config = dict(
    qk_norm=False,
    optimizer='muon_variant',
    decay_fraction=0.787,
    train_tokens=626200000,
)
MLP neurons of a small language model. Each row is named by its layer, matrix (gate and up: input weights) and neuron, and shows model dimensions 170-297. Each number is 128 + 32 x the weight over its row's rms, rounded and kept within 0 to 255. Numbers have three digits each. A neuron's up and down rows have the sign that makes its largest values positive.
A block is one neuron, or neurons of one layer that tend to fire together. After each block is what it responds to, as a language model described it from the Wikipedia text at the highest values.

L6.gate119:129151183128164083096118137064140130153113103116112172140135137147108116157109148106150172159121156145126020064127157178132156136196133111129154252115080154149146155096152139073128187145133142129113128118124160128112112132137168072116126151134120153141154121081157115090086156117109148143123130153052051127194181092129139169092085052146111133177105146145149204085137086121102132083138
L6.up119:171130144143133140087127121118161115199102093169123125137144098136109127101149046156136153090130103117138079059190132207150135117176099088158116174149116115155106139102113116011109175129122086103155136112086152142099125168165166130154148116118130135120076150144142127165134125094109091106132100110139125080132158099145127155093104090121102140112115134107108130149111094161063102124120
L6.gate207:190095116155103090149119143096123156212177110130153148132142089097106149159133076128169127154178172156179062110115139179141118132122105138103077148110114141117132118124125098111091142181187112130138129102154111127121181097161117188109173147104134124190096141104150072145109173164154164107125142150176080103148129170124132110140158085123120125224112197130146116126149135095097065134075
L6.up207:122126156114086094080145140100146133106141128148130124135109137126105180120131117081087167159122146132156151141094135146141155111127111185137120101124141125123108173198173110048123095161139168087156186091141141117167109179186165100144200130089154090093219166144147085151110158103136140140139089105154088101099151094159122136151127083132145107121078141133076170100164121114191119107106
L6.gate234:130142181163121106083120162131126141154120150139149109115108054095100162094108139157084135097164143097075070100126124115112140104110177099161054144163142082134124098143159227147088142159118098112136139147150152122083120084134147168094189112180137120103093123197162172075088148154132182107113103145163117197155071085146106117141129085174078125161124144098091137182112181111124086157167
L6.up234:119138118143126172111101152126077124154099122121106166122119106102179099137122124138132142091202099071099161133163142168122108180128113095092136102147100105117070105088206173163142155061158141117130043101171162113101091124108164102076138124203102128156110129147172114154107168140155111054153153122180112074126133117095139096157129044164085167109096195111110131125130157108098105119108
L6.gate336:135185162113126151064142132081128074180111113156144088075123143144137147133096159146110116144151160131124146104138117112188099128141091144136120123187165109114181142078163134134112167108138132121081110107174154097163168197155137149105158104103100145132141137152168103166072136163211175081174142159102078099130190110150109167104128095132150055145107194149190134107156176131113154171113
L6.up336:158150143129135152130169185064120141137108078073120075061117084119094122163149089141123104116124127185117117168122114167129104138135085122075133116157135070111060143090153103110097144150164122117157167103092132119161142119162179110141121166166171118146116165158197108109114137079163171103096191187079133148108128142149115182150160131112130140185147111102175124124160083147115130158085
L6.gate398:101115168148083160155100158176096167146144110107124090102100168110100102153137091195152072148140135133196085101168154135128161135153123133090165105138130173114113138166124136056156099140189171149129123101038147084107103168133150112136136181098044166094098169128146131140094102133110155061096139124134120134105121147100164061139154149138129129128107088122126138095101131126100161104173
L6.up398:153129110116138107135088139128131147184134095155118148135085154094190105093211140099071106159184149126147121088084130120119068136126110165127142091118072156093173131170108130069104150149099103168111139123111151110150184132090129081121108160101131157105136081146174088178158089133185145053160094129117087138157099092136134110123166081138079109083144148095120101181137122127083088134138
L6.gate423:151161170073163158087153119147096126142080124159111124160099091121104130133207120105139166134127178106179136115140145150131179149176175161160193081106134119091154160171100153145114122140110175155133106130091182152151147109134131117134134123139144145142094130124148133167093139139173127147138163154060108114130126102135112103111114146123057120108151096134158071126165150181090147137141
L6.up423:155094122168107152168156144101205187137164099180095093179127130214091123101091113142105146094127103138104100193152170096146165097159147108084181168199139141106157139146150103093143154104178207161156131119111138103096117100155138100093134139184083139097133114120109141077152146146136147119163105201105147123144131216157126192143133133115161094159128115120109069121143096056125123136150
L6.gate470:093072160120118143170081096121134042114113088138128187055145111174107118145116113143121084146122163117071101157112158172068144110174143132171093087114122115135134136178171149078123106120117158135105134139151132152100115190133166121088071146112093096064168101123117167140130114159138173073120129138163118141131127136129113125126161132198129129100169157114153078075132173135133163133138
L6.up470:137158122171121185140114168114100127169071147127131127102145111109056101071099130152154050076111107114152085144111175123103166133118078194121221128116103162166076120185108167157117171154182135121117113116106153141126133160119143170112137124118171167147161125120153121118136140121183111137139102140108133110107072133120084110145074125102119138148106128148169132132118110127132116120112
L6.gate668:148134100137108200107106137149132125142206181156083097127158109089122149169136128124093136141157073116154131105100116161115125151076105124167080103136087180130078128186130158197125106122131164075098180082147101147126160107098152142097093125099107097134153161122119133151125151132088160128057122121155164067104118133100109084053122144082159110152127195135135142042107147098089078128154
L6.up668:106186127138107126123100114062070122102137149124122069132122157049115145119127117089160123082139084159148085141180155116142115113102057104133195119168103193175135134148142134128184161085114157127090186151140124122120130059095092196137107191143186147087113107081112137094146202139107082120089142164211116093111123182148127145082176091133141173165095127160149131087102107104075086139125
Description: Function words or word pieces in the middle of capitalized titles of films, songs, books or bands, before the next word, e.g. Handle with Care, Stranger in My, The Report.

L4.gate116:089142089113160149111134098082153139168125150145033112134139227116154128103162109091109159087110135116111110139099143167188109170144056105136117193145159207112128112078135143134112112137157116148096124162141150072053151102077054063138114149173079135168107154090178072185126077136105106083155128114175076121133117155157210151164096095157175090100107122136101104134063101145091183120138
L4.up116:144178139147139109109116194112109108142116138114128148118095142146090164081199084092154145168131135149122170158154157085115132150132163167157127075130173090088099135145097067130090108101155127133165143146077148151116116110127180085155168117150193150116131130125167159165137157143156147141134104114115104118152158076155048168094139055062118123187130143118120097197134120119180075071097
L4.gate153:115143154086127113174119144097095180132157169131155174095090123111138073187111117137137095177107084109115069132091096154140176103093176126138118172101182144129146167194121092191080124136117065109161172125120099127128092131103127143060118098116126163049143171120090164227145140110176097149097122093087134174162131051112109098139096115142104060127150107162141164126134103165146196132113
L4.up153:140124121080109094145119170084158146125143113146115123109118113122150114173143098107101106149088144139159141099111089128124092116158115145137150161090092163137109148157117121137103155074170186143081142162151148074139143172052087156162126170159149127096147096102135082128167123161124192152085132102132087127111131120081162131120154112106166118111126089140196149157173172081124150140122
L4.gate199:130149078142126174135130118094135103118111183048120113125153185155138055125122196091093129086075208143149168124128185091092141104126127158132180071124215188078203141198113149142164098124113119082166137116109162184160144113148132155104152122131105134152141103093127153161159150140150195157103114144127127099091082112148128189119104175221114153116156102090096121079085139108164131169134
L4.up199:097134118129123148124196145121159085117149148090159144149168133136091138119171092127114175052128155137124108105154165132119134122106147106108099135093176234090185094159101086091048118125143107092148117181109113086104116062134157126114131122201168177148121139124178095159153138112098128135129121104095161109119100159098195153136117110132121099128158131109132154137119106150145134152140
L4.gate231:146119113130135167166097103132116181110116184185084119121135138179170179156135134101109144128131188125148094139168190129136116141141162111172160165131165126085169073128134200166177122111129096106133083107089112116134067103108144132141134085078148122176131153102171114173172152090107161175131106128167131144153065107139178123147112110158079145181128149154107232158115148119185113181136
L4.up231:090193144151105148102123138121060156104113163175084119170156124146151137155236216123138128151107124120112091143142138088129134119199153118116127160139154170132120094094146190144113090087137148097089117101128070172129088113100168104136151167171114137160082158120137119134171158148131146140171121191108157118131128182149114126101149133127067179164137132138135175129121129128157154142132
L4.gate454:124091139160130109154139156097081143140128136148127149191097133115089080107122149154095192110148161139078092118146127129078137099132142105058087094067111198091146103108138086174112159161155150101130118094165105152096142109140164152120146134107103131127100182130095110110135122127086132118089130162135186124127157125126109088151038097092136122127164107119118111120147089181139141159129
L4.up454:096177115145144119118075142096065134141139088139127142119182125086170113180177122159177143129072110175131097133117172112070130089158128152074030099125077165156153131191153209181029133138123155144170070189170166123176167124099160119079111102118123178110135153105115138174127143119193114150102141056104159118110184101106080163136114094188085093140143161087138129139136110153148100119149
L4.gate531:130156163159169101128198097118127114121159153123161156121106168113151133110183115147098112094105111135160175147117171147103148043111114107139091130188164167131149126122164083154141144124091088137188186097089096147159187162153158140131097129136086157121103137124140131148116184151173107142103088120096188141175105135119051179122055129120077113139130139112147072096105175141178120147145
L4.up531:119132133087149192184114110171066088155103091114171172153078123085186155164126145177167121153113129185070143137059102130152161115138123123148136122119153147127098151112097119163072155135116072149108156134097132054139102116145113136149164126129124083113116135116112146112099144155160135152133110115189173155132056129108151095133124116157112124124142128166110120116080155121144169133196
L4.gate574:120175092121139185126129101118130143106132142102124146110040186184193100132074116138146176167112129150140201133160132138155150172149097091111113134103179171116139084118132149176123119097173132166142121130122170145157117174161132111141105211067146123138104109067118084155176124183142069106085107177099117092117135096077126113168094119082074117097153157114112131167137105124098145139156
L4.up574:105124100117145102144138085072138165113124119171066170115140188123115142144123154090188187166128098124161111115120145179144138153150125150094112070139161135123109105150159159156138155125156094138136120119072116153083080136166138131106137143076119060120086084067116120164126125132187149141126120159119109182082161156141145127138133115159064151127122100135094144143134196121138074128162
L4.gate597:110146098107059103134098202128132098171172150092121067159080125141144159145134161138105134104146147143125112144093190105135077097141108073148101130141112149064146106140176143099132143142165128121140186145135184177134129096114183153085120123150146096184121146089095110075157047160114135127124150128103101136087119106173141136121143165189115075155065187127105135126141137137178106100095
L4.up597:126196128179087098076160150144085149134183088071139125102163139171090189127139183097171121113081070169171109141140165092153137194205110097117102144151151159112203181150111105151116181095157131163085160143046130132099113137158093074121167070156141172117054170075161098141095133152163140146145122076115107121130044102156102098162149121185101136122088126112174146114141135123154171182091
Description: Prepositions completing a stance or relation verb or adjective in biographies and reviews (pleased with, impressed by, disagreed with), plus closing quotes and the apostrophe in It's.

L3.gate524:157149104167147090069081136101127147126146130141091103086064120153147146054182177128128150118135122147096088094133186131113146135157112140118111142190127119116212149099124141098173101155150159129097156129143132067102143161129153107104135167125048108139111100071025085110076109093117154126105120161062071153111153103107118126149141116153105147097107150136094147077133130147080083121140
L3.up524:127134127165157104130125131162142181106123064119140095114076135148120117107137179133168147101162068106082110103144117138140153126137095129168118123197149114141083135074156130117142108083126142162117139088082204134153135188180126105148139186103132130123166157146104112185063148118145186115174115151087102184090169109154117098148032092143120144051099141147173174129111093122090079154132
Description: Second or later word pieces inside capitalized acronyms and abbreviations, such as the IF in LIF, the UP in DUP, the TR in RTR, and CH in ASSOCHAM; also some name fragments like Ry-an.

L3.gate42:133161118104135171125139103145185128138157114169114162163130141149136169071173182178137093106128151102170171148139194140106132122180099155143150124135131155070154121079109103126105165144189101103121105089131147182085102100147138128117127120084149129105154107106128089136109164139176127174112128100103138088126151181136167148114107076101102068142105079108109132205190131144150142160098
L3.up42:106160119176190133141151061077137154129097114150147154102121168155122183111130156087129099141130153091149124143134123137142117145180092095142167205110114152078124164140111118173185176114135124075092051042104136176111151083137126143134114170148079147127120179089148127104069130155144137071128097128106114100117120136114154070065159080092111104157128117147107159147185172131135100134123
Description: Hyphens joining words into compounds or names, such as Syrian-Turkish, pop-rock, U.K.-based, Chiang Kai-shek, plus some clause-linking words like that, not, if.

L3.gate595:145190150114136115045137158156091126144174133142137102132107087141140135127202164165121164076111122100147171126136154159151125129158179096084142129154149184126093129145101135162110099166151098107105130140147126121156169118151131125143193099172112181109158115092167083124255167141088187173104137157139113129125081099162090104167166141150115170143077221123113106146065143152167168110157
L3.up595:158137150142080111134070143162186164111132132147147092160145087129124083159113133126122147078144086071085114107120121141175119158160180059068101057179137109149068110125102158150148126080186152126092102155105111142127163120187066115127118097159111117135113124128149145132178125170151189157123210171129133096136050137129176124123174113106087094129105105168117151070109132135090128102164
Description: Final subword piece that completes a split word right before punctuation, e.g. Chann-el, mov-ie, commerc-ial, witness-es.

L4.gate21:165136094117158164143136151094142138076078131143170129104215097157160092121122130095080103117132153090122112121207101109166102144106142120135132124181113180103092150141067155052164152133158166137174079076118119137155184156117126139112118138108090119123109116152126095124129144105151093092094095190151130090128074100155114125154066129089130128038107164153160143121165101122147151116128
L4.up21:165191132135135111094123128171110104148084087131158167127095133133113115151078125145134171121094091137114122132171179119131126111124110086169132091111155080147141116064132091122098124128136102121097106152156076111199139164143192153141122176081140138128148126125175126133143162126167122172115186141128179107152109075151152125218077138122161125192151128160080137129128107111149104108097
L4.gate68:183110119108072113072109159129106099165136085136142092126171179136102092169143155150141132176142103112112137143142141126097108118148195111070183103108106181071125128132140149093178147128136118156123107089149166128130187109121156143112159131145121142114139113120173117146103193173130114140147118182115087103152071129150164117089156083107098145120188160098103131118189130136141178105148
L4.up68:127116136066090104101159111120179086158109094100159086091113076107158128111139110095110185114139124116081120135131108106184125110030173139123191171117081145127152150131058120095103096122139095127100105141175146116110149121094120165142137160126121123105155113119164112085129142168107007114181084098158148168191115200089143081128155117062146158103163150110157119125140179164103097096136
L4.gate111:168114138079140140110115152078098113205104124125159121084087045081070079106105135142109123113139142132144113134144104159131129112102128167085109084123127140119092126126159134123088076167140172152118128190161121109125171087108130079150109162119147146118168139109107070136152157113144151163163094162110096081102135133126112096095152108119147221120135151154169099160116149105135111156161
L4.up111:157120134122177109070121162090194131161205127129115130118151097073138138117108162119096115175142113129122103090162118093194151123139110116135112143154172140102114131120129094113111105156092123105156113115200136064165095120189176151148154115138161161102130154113113105159103132138086141175142125191102066149089127105134075133093116091107143145097120130119192109110121105147011125159119
L4.gate127:124131115140099154132112109148138162142100076089174154167065140139093078136121046214140133122112138169148149125177106158177083143126112100190081080117151082130114119149126180107088115182127135165148099127133117128113121141163127118134140182142170166108135150108122096113127130177111144089124140128108148149126166091154125124145152153195105101112126124178109125100154197092169107133091
L4.up127:074106127129164120153084120060085133198135167137091168096133099157095191155080090180146104139128152144139090105129140134150102175170103136104101122125132126157133108102162181119179155153102152138138101134114130120118086115192117145160097116096165094111139109106132136072125111204112164108148110185084087082146071179158170152096118141122174154089169213117061160076136132122158143123211
L4.gate166:123171149143142132086146162079178207162125142134117114098124118143102205124118134128107114127105164150166075139138117141103128134154136068117148086124158167125166121164146144191136091116108120089110135125146114148130190192116170206123139143105156113165112139168193075183148163122091203145099133207134102097101166128156134141132076067104144136209116147086199130108109079120147135148104
L4.up166:185138138067177135076115158090151147126130102106135139132144078104143182103140171115114126109118137098179093176104116128139114169163089116094171124189120139080117162174139114153095175126150097092102129091148145170121186117102143188121105127089133129146160216155133038158167149132097193095142135182073171156093130097111146092161128065084135136165161189159208115106149153132134085147099
L4.gate235:129098106166150156117116200112082145157134170154129130149101138109145156179126186116160116120073127165098146135135179114119110098121135141175141150095135071129100097152109107132092097149107142117071154100103218154093080119139136121144135178125129163144086110129111069140149129133100128127132164200106098152133090122166097087124134135141112182149156117148102177072154138122152138119155
L4.up235:127155186115146125118119177124167140134054138153145118111111110096161141140111076189103108115161126121090051094096090106111120115202127097101120105163173164108126102080121180121144104114141117150159107111077098105148131151091075171099125091116091135091126116133131135118182170142148194172081144153123130047095193144103108190070124103149163158172071085118098164129142138046094126124125
L4.gate582:127152145180168121127148088161135100115103115097093132122160137166164206048146107139135126148129125125101118107139174140221121163123097125138117140162130167109118107117122167248090140104135173149127158109143101155151087080124132122109145131157035123171181083107162146114098082027111156120131130163038223142138141176070114179074117080084103128166086068097132121141107106138091135093109
L4.up582:088107110123111109111139125120151129166141155064120089158118125134146126144112147137130152174157115127132065110123142145115145131115132126067131142129125090085197158082085157137140116102132158133131120122138104142122192156075133082155113113133151136171144129113097094106158141032110171093108131109135090118094074095115134184114114113127121080180078157082058098075161145137139216091113
L4.gate678:133172179171170099196133151124139110127137109183134112132125093144131153134164108158082149187159204121116111124154126156050124113112079160108082142141117155086085125129139124117135138111096098137157145180166148158151176120120102138242210123143087107158105144149112138188141126059129130108191101139100146165116117131130111142119081094110142108112154127140104137135132163112144100159096
L4.up678:135060125148175156178163185125092116186205144111145130078126149103095182157113110124158186094106142128138162129134142167120133124161110141168110129122161163129110088087144158097080034013079115164117101172174112074102119105107151077124170118102081124142119139153105107146169173072086134167192116122110165109166136116165195142144099104149071136058102145194183128083137130138178134152166
Description: Closing word pieces that finish a word split into several tokens, often in titles, names or quotes, such as Dadd-y, Energ-y, World-s.

L6.gate126:126124141150109142067148151141205197146123151149115149186152155133131105110116115088079133082131123133116164149049093181182192166149180182143099083124138080183163121165163080130169123110171168143071079102133144204093098074136058125090177167136106086149074129132145159153086050098177192137074137136141127109080093170131201076130085137141123092120093132166105165168082118143167130161149
L6.up126:106118148166133176130162179125135161172128061163125117121060063124118149103115151109132116113080125082126136084122072156113166151178089078173081087146156084069109108107185167088062126114150155138119081153095102109130061116180113038058138174143103110141149048158153117156097106170167168133175098128061091142097189172086156101075155184089149138120092145171082119121123112097107071158085
L6.gate204:103151136131090123148082173164125146126114121091164112098032093177127128132148132094125169102151144141105146171052123133156118130176096160160168168150107066073141105088154161144053084133175091153114107152087148121167163126115090106127120087132095109151129193104097151134111118146162156105093142103144131101106117135177177144115135160114122169186101093129137143139115115139138126183078
L6.up204:117086093145146147116132117188104120138160155084112152135134134097116141097108098179133077103064109130140118093130095107141131167143158018133137094160136173098077136168195148132127180092115091132079072127106096145166148192142192111145101116111127090160119151169104156155133099157129201055064117112123141132146132203183121124130115095151137162183106091143141145140129116119136107118126
L6.gate240:117157188161138116108114178066095151129125138165104151124137158168138127153159125153115109134099135114141152089122163133107107121075138091201075110164163158132139115169115076124097089089135189152094091110140124145107154114144091136135127110117174140127132155163172123147052189170155191112116112094181112097114076107125129154172102162160066104111019139169120139127099192121132140137119
L6.up240:145156128173109114119085188103119175095148160125127159166118108137113147131150145107138091108103109056102132132140138114131123097191082133076092143166159173082147152137162190115154148097144128166166135060097120157111101129120123166153164157115081160154089156144157132162141188056096157076102186119147097081088166096106132147134118131145113117160140077102124087159139156152115131094094
L6.gate259:101139138074071125142119158115095120170106091140117086139098169126122136131123116119098131132206158169119083149194103135113183168090158138159084138140103149167129111134102153132126118126123146075116152128133121088125171157154086124074156136157126053114193158161140151083127114085043074158142152136148134164059086169077164186128066147115107038183157159087108098132099185144128150139155
L6.up259:164130135113164188102144138138115121175113157105143129136129169114104165139126146101129081116120122101130093095089132151126086108095148090110109076174120099073122178136119110154135170166109121183174129123109115077160119092131141127130186088099151072100130160155139158174129134132108155141135121131142115122208082152085114089153134146111148115179151128085129171150081139123122119116085
L6.gate285:118138112062060169096110110128099115147118136146138103195123180117123099118103133142117103077117171134076127160132096157090142122123134097088110121148220155099159126142145114143103118135129079115166218036145140157143158165159177171127116150166186140136130054172094184050182088134152119076115124101090145111130121123120132172113129181100196128118111113144108124189131160166092110117168
L6.up285:110163164099080105056073112129086177094114130100120094155148144144098103111190177149084135146165162153100167091124202126134093117094128076134152064154163180051154158159119142167115121106181083117169111060113144167176139124154123160146123141082106171094156193146095149117185103138096115109136146145083131102117098063179129118132106143132127151111114180113101178202084115100126160159183
L6.gate333:038177091104136151156125088097095096091161178141071114127149169108189104165153138072116125111155080160145104166124135111168124173117130099068110106174133074122095085132106157134092128107157150112111145146116133120077137153149115128129129129157154098166198145136150135160157129142183156102070159144141155100116121096115088162146103122070056111105140166121141057103103160178153098118104
L6.up333:145127172143116124141115142192065121145089151114129146132161107067134136103119134157132163100167143091155078080153170138146088135075100110162152170142073143124099108137134120139101184197142154141158089122137125154159128150195163172149114158123097140124122062150153125138164041111097097145176152094118126070118059123115105173166039073163096164135136131124089167132096149110110099134093
L6.gate351:104163178125124055156055115094083185149139125086106121138125155156129155173161115148109170114081150113143095132116174124132104107131066114089150103112071167057139152135118097124118136142175133132113090077115146123133125137119096163123084139091126115112151097097169092176121184133075143144102157122171081116092054159115176177145118147085108130105110153208088115126101133140122115086098
L6.up351:071217135149093148174147189113113157107110191131140121118122079129159148179155107138078127111133109097093088109140081103139135154152150170105113132112115140139125180147220120153110083112189184172096117186175148118113107094105100156074110077153136112128148170143114126159076141105129119125088109153102108081111124124089111152104123149145140112147078163125109138099086081140189173119110
L6.gate606:085137107156153123085133117109096126107126143045150117047199144180190117120148176094072110089075138114102113157076109171119083150160190144138145096220150168065151092091136110154120171114132088117163120154144119165090101149143139166081028151119141158136104115145192091201134127130156142193116094059119146106075098154211096162169115124141133133105085145133105154161183107104133168168109
L6.up606:124121171086158132134140122165096075102142161119154142150154119128173112150186159091148141102047117119068143086157038050161115132152154135143146122120128109097157130113137085106095128132083109133142120123098134139138104158146167132156167104114177082098086092131206121207149078077155096140105119121120148127132178102148135106056187122173075162123086166126131145107062091163156150146152
Description: Final pieces of verbs and predicate adjectives in narrative prose, right before an object or clause such as him, that, with, to: ass-ured, war-ned, sur-prised, told.